config = dict(
    tie_embeddings=True,
    extras=['capped logits'],
    init_std_qkv=0.0352,
)
MLP neurons of a small language model. Each row is named by its layer, matrix (gate and up: input weights) and neuron, and shows model dimensions 96-191. Each number is 500 + 50 x the weight over its row's rms, rounded and kept within 0 to 999. Numbers have three digits each. A neuron's up and down rows have the sign that makes its largest values positive.
Before each neuron's rows, "fires after" lists the tokens most often just before its 100 highest values on Wikipedia text that the model never trained on. A number after a token or word is its count.

fires after: " the" 22, " of" 13, " " 11, "M" 8, " T" 7
L4.gate752:441468417551482398454625517437478399512418542536550454570517486584505526514459489641567490443446412481537652497530420482530469525370470499466471567515483472467510567544408517496464394520471592407544573466411495463414514496453462470510498541432498528573511484496548492413485452542524513540
L4.up752:472438549550504434519608456461499501515463463565542478484530473504449444477424543550512507550463569439480448498556485513460527555384520522489494454562363420622549456478546486508517508493464516440556577511530500588546521440530580485502564460504505530533434453430538601490491605508446452387

fires after: "," 54
L5.gate699:448518488487589534537525466557525448490560528419499495463505464520501407519519520514572443651432418550505564461435465509470453516500509561462540518541518467588499512488452412471493474506386510520475585479486406499467492513507496444518501533463425517487572556540511573505489539391559447380
L5.up699:429480535457501514438505458544502462488507535516528484523518528539573457464482454493530434465452375488582563477373485465457485539492515424473448484412589534542445501471426546483547513572492461539498547557545411572398461497466530511527526573553405436519507417510549412505434487494597529494

fires after: "1" 80, "ra" 6, "8" 5, " " 4
L2.gate376:434474441402546515487427499431528563526522488460619465470494471537591503550543546537523511501568473489522478502555514536490446517520524476455483565504521451549447551440452455452479497400458544441413537432457544528478585508584522451456568478431478398511509554446516479504473499500513462450
L2.up376:443529486517481497459448441369556501432533502439569485487576478517537506576586581515512496518554419478440449441531529539489491458529437491425499594550524490539501583416496473421494503409526561540422582500549462538503552462532544519474544550367444414497496574404560441522541474538536510450

fires after: "\n" 20, "-" 15, " |" 13, "|" 10, "P" 8
L4.gate821:571470569485545585568429462480438495568454510383436535554533525445555383433452544428535532479427433553533471455501492485541482476479464441511562561503531526428535579558445541483469523515470492544489468491533499464543517481523561464472540521463437462417496507535467534468475522632456457511
L4.up821:608443559499494516450344514406438505457486542472487532437469376468540430498477529484452465510497540499603601419523401531520540482574481425531509570502479486515474517484547555498403501564454522492468340511456553531518495478552474447552482531441458454450455566516532539517487518545485502412

fires after: "," 45, " " 6, "5" 6, "S" 4
L9.gate763:502521466513566532535545366571460517409451476433488525469634448511510476555467421463480462516550483422540450405535460504578462479486468406400434461464485525454461514506498493521517438569531466521518502508567398507520438486480511456464527445509507540474510529439534501514470501489469578447
L9.up763:415484553515478550438434480663465518518463586487546570554400480483440467540459452469471509409379559479541498531525485498543470379460522519464461543477486482609507578568500556488420490489495540486455542523572522427465514442505495551538484460532405449502366486470547495506543538460497551472

fires after: "\n" 72, " " 5, "-" 4
L12.gate1:503476544386494505543499525510487539493517475527471554378467507471531417469489594539554508504600484472498507486452499438463441473451439499532561578605489595454543495489574501607391489519461502474465519563545503408471511502591526472471430492521507478464503451439432465522449566449518544595
L12.up1:522514511520483537467394503534425474467533430533364528469542500545521423472503551456507395482573421552495538636511524514445531492473517470524561577488461591471481431504481461481403536464463550588581450361422516507534639525479525546508498479509462525417453593510461480443518464513497520440

fires after: " the" 25, " a" 25, " " 7, " The" 4, "8" 4
L6.gate234:395455591579439502426506495548533541503519467475528508406447543449452496542552516555475526588532479478538507581579478496471544570526522539508562516551526553479541494434431434596554542522508442482454486471487515476514508513559431418448468460545541472541555538524518385401478441536522605476
L6.up234:444405454560450471521541407497587512491439410465535442423525444486519516594459563525497452489505434432494547543540470470552574444464613503476527496506574453521477492521467440521529454631512532454507585531433570478545441511503428510452586482436526361585613494551421439562524553508536516487

fires after: " " 40, "1" 11, "2" 10, "0" 10, "6" 4
L2.gate493:521436493530390467491498566541517531524516457431543463513505499570482534511466455549495431456500512513478526583492517492456525569507588572507508532492448499432457502567491581460469475534544392514419554505433530490485506486638516469575495465492481564521540491477509466553500518499433439430
L2.up493:504462499499578536479483528480515460495463627544502490514511510452537479486442502522457500552443392570450515478525536449456438499452549546493417533479453565469532567519474445561522399490458465489500417491588483456479433434507530611557519509468453395480514522523533457433455501552470579491

fires after: " " 55, "–" 19, "." 14
L4.gate303:512584500470537491498469482494570489577552468530461488414472563484550404418630560451492467501553408520502530530470423496416486480490492475576539543468552386491517439536519456475513498497539496478488361454571534474531583509558496529543477514491520549564495534518577479487572523536519462538
L4.up303:456527431544494514578444531384505440582482561467488480495535509415479521481485448496478511471495489524491488523571471476521552548478478502529397479456505542491467526448474539609471518491459483422610452477525491538537613520510494524548444545454527604562443540519523491505528436552475486466

fires after: "1" 25, "9" 21, "2" 9, " " 9, "3" 8
L8.gate682:492514408513490596480426504464521526489514442454454572467609555507586452485469471556481487521536607554495549471524571514594489571493441577507501502422533525499579519516454527572528451515543501566466488529509454516466455492492424532457500530465578571524464452536444566487456511477549441413
L8.up682:478514461504501528400533525567526461428515476494530435489547543440651534487525535553515501434435581488446567481527515474483540540430539592615451456559496510525522515578519501514573421529504524480466551658533505472498456442598454580588418450497550594466483551422441495536418474490415566471

fires after: "," 98
L4.gate156:436518422537592477543454448507543443512437546526543573415489467542511571565533443442442475500530397481583495521550502467473433574448572503598508515343510467513484555543515547593524446544505476508442454479479470484560487487543466515536572594554501483514418505465520524519545506400431526531
L4.up156:558512442415423465474493519516532498566528558475500529525447513512553531552423446442503552527565494627513505527478494502543562492487454457518428461489531516612515497575438561547447459503526604512421539477528517529470509520453450529538429466469509482617576488495526505505471486450444565475

fires after: " to" 22, " O" 15, " " 10, "ly" 7, " be" 6, " I" 5
L6.gate556:467506503506512500495521597579543544489484448503495510530487501513526425530547519497522438531437497645559582453458443533465511478535469428507515510581462442507494463498500510544433463479521590585460462489491515474495559479522377452548449418428543475531394514484532484514461484482462495496
L6.up556:458512426532495507381414469424494544523488505445406548518485482446517569515479549501524507370519506510468469530523530419469547541433556523630421475464515596468441508572403551464442461541509413498559511573559518475452450432397489445515511489513503531535463480517450350608572520468493418436

fires after: " " 84, "\n" 8
L6.gate221:504459479443465432463520588515562393528489491504592583535530483421464499506489560477422493515433481477443560510448479445558530454462505518487539620459415434501467547464495458523511446562553573507559503378488488575514485540434508513490558540355586580452465421435546533526514429546444486397
L6.up221:436492546447497534472545445495471479473531505502445550587519499402438549534566550448455409544489520526430488532448510492514557535453466422484427567507529382516477514506538490501468481569538481412562501483531474591508440470538576475536509511409508645479489490489589631567440513509462522576

fires after: "\n" 100
L4.gate243:487516548412533545458463568539525529492519470503477505498534536476469430439498503479461459491513424564455576487569420486451467444508519494544492498480475556441558549511466460489477462572400547469542443445525607490466525510485490471475508436445526600397542525538521533484519518606502506401
L4.up243:438470515543508542527485511449421529569460431557495546449516549493455543619406420519511523511510545525412451510535506480452525489497436493449361469562514384448529557555537538548503513504510589387493573479463519561546502557531501476532505504519497456564586515452512598448573499452449512538

fires after: " " 48, " (" 6, "1" 5, "," 4
L6.gate291:498530475476572576541416511547475509537514441494444472549525573544484511451513611482475389494534485463590515449546438511445522550522460521486419499494505402550541454427522528494416535531489505410444503490547455458456443531573490517401497513499517421497544533516464537635470543456496486570
L6.up291:511492480523505460548527449452539500518515536471446514518566598444535498525480583564498463475483525490523564550538491415442565476425491513510461515484516510487427539424467444587503490429512458507596382444482590465478435478536533497438447473455437457619596542428603521509447489512518426454

fires after: "1" 50, "," 23, " " 6, " in" 4
L6.gate243:365457480568513517510363465457437514543545464492517554493498532569497426563579557468504519470448474545501535614492392519482501535527518369510530604422470567526631532604585550565498519554589585496498483575517546489414532563529450458477486577504365519519503551482527537474532535543491438425
L6.up243:437485433479488526589387484534405467532553615471511459546476563553472492562535539515519484510438498558579459631392575460470539487546479443481609565514512591558540484521533592527482388535511520543425486500559533481510528579509533483498533531477518514535437488518529470398537562479504419457

fires after: " (" 22, "0" 20, "1" 12, " " 10, " He" 7, "2" 5
L6.gate513:494519542525508497534515483578485514553442456466539524447486534630498477574494514486474480402590367598552578569500476602427448492520543342500570484496484479402578542521493567512472536496476510524458545459505548452579532479485504522511569558468516564481595509433571502415565438462438552455
L6.up513:492500518467414478421503526534527441479456436604552546490568411381474516416511399503482508570485502496506481538496504519457543448445515518453463465488550580516496452471479433494477537554495487430500427414425531565464543543542533498507479535342509576524508520474569515483488510498562555537

fires after: " the" 25, "." 21, " The" 14, "\n" 6, "The" 6, "," 4
L4.gate292:502501477529587516417625425491570581541547444488460418443545455518530505522568479519513422542507478504548594494415533579562488517492455531497443482432509513536486505493481494425493455492578510410512593513580605514568571636536481549490465556534502473487445530497541578519522499589482474559
L4.up292:578436457547414472482513501518550439446568566458494528474377502461506508488455604388460541514580476539511457530551521435515551490489477495553500512481443506507532525534447482479548506528546476560498488597532487531455481460513452433534396412485559527574576511504532542574481466518567541407

fires after: "1" 42, " " 17, "9" 12, "s" 6, "," 5
L9.gate253:526474519482486506500361562484402491470499465491547403429478487547500491466482539469431473530405472556467492447489467472532501458540538593484581502508468538628453502467511432556414572449413417576457513442375496434496528489445493457412537380418505543511486599527576629498495460457492509513
L9.up253:528525451424472487518495475444506493443532510444504467495608493489489516502475502503540381589541500435504529505474549422493457544462425516568439461457577383438576470476514598580508451529499456453501513504500455578419437529484564510461449519545625481467454551559506464407522497450541484466

fires after: "9" 63, "." 11, " Su" 5, " there" 4
L6.gate247:496486419453486473489511503550478486479506522532435509550499501513476458445522459489478409452545561482636489454467577471415539409474552601415514555426524577552539602512541531436506506510522465544471523462457504452501526528490496431522436460530426463477521540499536482455581487576487380533
L6.up247:521516529506508450501564423585506574404409476581530520531437458526429522513556558537565557499564539526446532557524519582558527531542493523439487461542469468477489485445478501534473445498502382437435517488538494414511550501516382478602576400431489461561472476536536465557539594519497517498

fires after: "–" 31, "0" 21, " to" 13, "9" 7, " " 4, "1" 4
L8.gate816:507568524443514482527477538450568473510526470521549457446436544522500500456606540593550525509552500527591546517489469540488537454415599550539474542522479486409523548400527542515475631532525466632510481520504530459527558566526504518488440572484529528534460534515494472460479430667551463467
L8.up816:468553526496439488506499440496574510542515500559593541538399489449507476425521501523489572471453487521476586509499515498573524523436480458500467510503452495570480499528470534450475549411497479522516552422391664495461548483507546548447560613391501468561518560510458520479423426597444490434

fires after: "\n" 52, " " 28, "1" 7
L4.gate600:458448595491545433526552556470545496450546526403475535466480628389557499483575465403546466458491489531582459422411489536465559501440522451501486588487550507441489524577539478487475574451540405534419474561449482575473440515484441457527570584444467561521604465524561470450508541492506436519
L4.up600:481414540528531459500509527437516500548575560450463570472544615505510462476517517471495426584486539546513459491461501610457573554438550468499483449518548458455528561495483543606480529474497549489454550514425443575534564545548471525461537532503562578553596462509535491498574471543484536564

fires after: "\n" 33, " and" 16, " " 12, "0" 7, "6" 7, "8" 6
L6.gate563:473397481513552479523508543496464541473478425529311436656495459532523418516566487509563567480489557498547465555502437499507490461497582511474586519594426488463478485464501483572552570520460453468542477585549528531530453456471510580406520532504466483495580523519510418502487467442527521556
L6.up563:483437423514487490497539571557616500498486439467471464497479408535328530468463535494555427514526587464551539593510446501513382574413537613484505515482532477453558528397470524540469404547475532560490529548504560539585502463418584535435519504520462425451422550549490356536550471575487429539

fires after: "." 51, "," 11
L4.gate54:494497535548526491466417495418452524505495552535525536491443575459498526500540520557431448568446443436451517509470571521473574550512546458536527550467516530493505391504512473473501512513536422512478510470530529617532499511433555473512515528546420462535521485537564503511553540448538485475
L4.up54:483436462510496553500407476518480432508488518527450502514489538577491521423511479486513457481528442454537494470426385485477586528566517440485473472393414511608465476473429488481542486660464414552495476485531437580557495471529473456505478410489516489568413528547580468441524562468490428493

fires after: " " 67, "\n" 32
L4.gate55:517488524510518529554429511548464446439452487537549519476485489548523578566453541514458489572478576564508482478484520493432571518471591543451526509548426419526442484422512460504463469507499451459515458506458491603492527527542491491525454533488577473505458419422487471483491499519561476475
L4.up55:496576432428483496457450531455485533540524592496576503472554523444437527563420504562405406581557521483412460517439549476459510482569448477560487594587548518549479472512516515482480514456507606500443495491483534555460427453517535495403589541478568535451536556588470481516463540561514391567

fires after: "0" 16, "7" 12, "2" 11, "8" 11, "1" 10
L3.gate566:521530479461524521460359581490490533502528504490445584589483483517453446517476468550584518444467400451581496440558524454509511479553535495516549475456472486540500459497518471484461457531452461555459541516539469573565487436604426487539459569492474437397448523566467500449574469484486368563
L3.up566:539534512443468500509435593456558538490497515514486481492489475502406505584501473497473584503431470446450480508509545409484463533504516555510515514472497493508530593457491483474422400452471546489501474510546471553567529475550542592434463499455447408535493614429528505442488500497561493481

fires after: "\n" 34, "1" 12, " the" 11, "-" 9, "2" 6, " The" 6
L5.gate161:428421430530519465476539482509525482505481458421488576470511490505514493528485499473589461546460508567513483523446453508451440435506514477467447501570490497490517557388430543549546523427523557575530429453475565518495508463411515413472477515500536554586545522517493499383529488377433495496
L5.up161:396496372563494503535518529506522538467503510513488481473592487462492541542440424496463483543503475520561467478465483510528533523456543511528479469546516535448509489480530444516563471585536565508498516423470487450489450538465538431473463455499445418433541539453508500494575443425497497613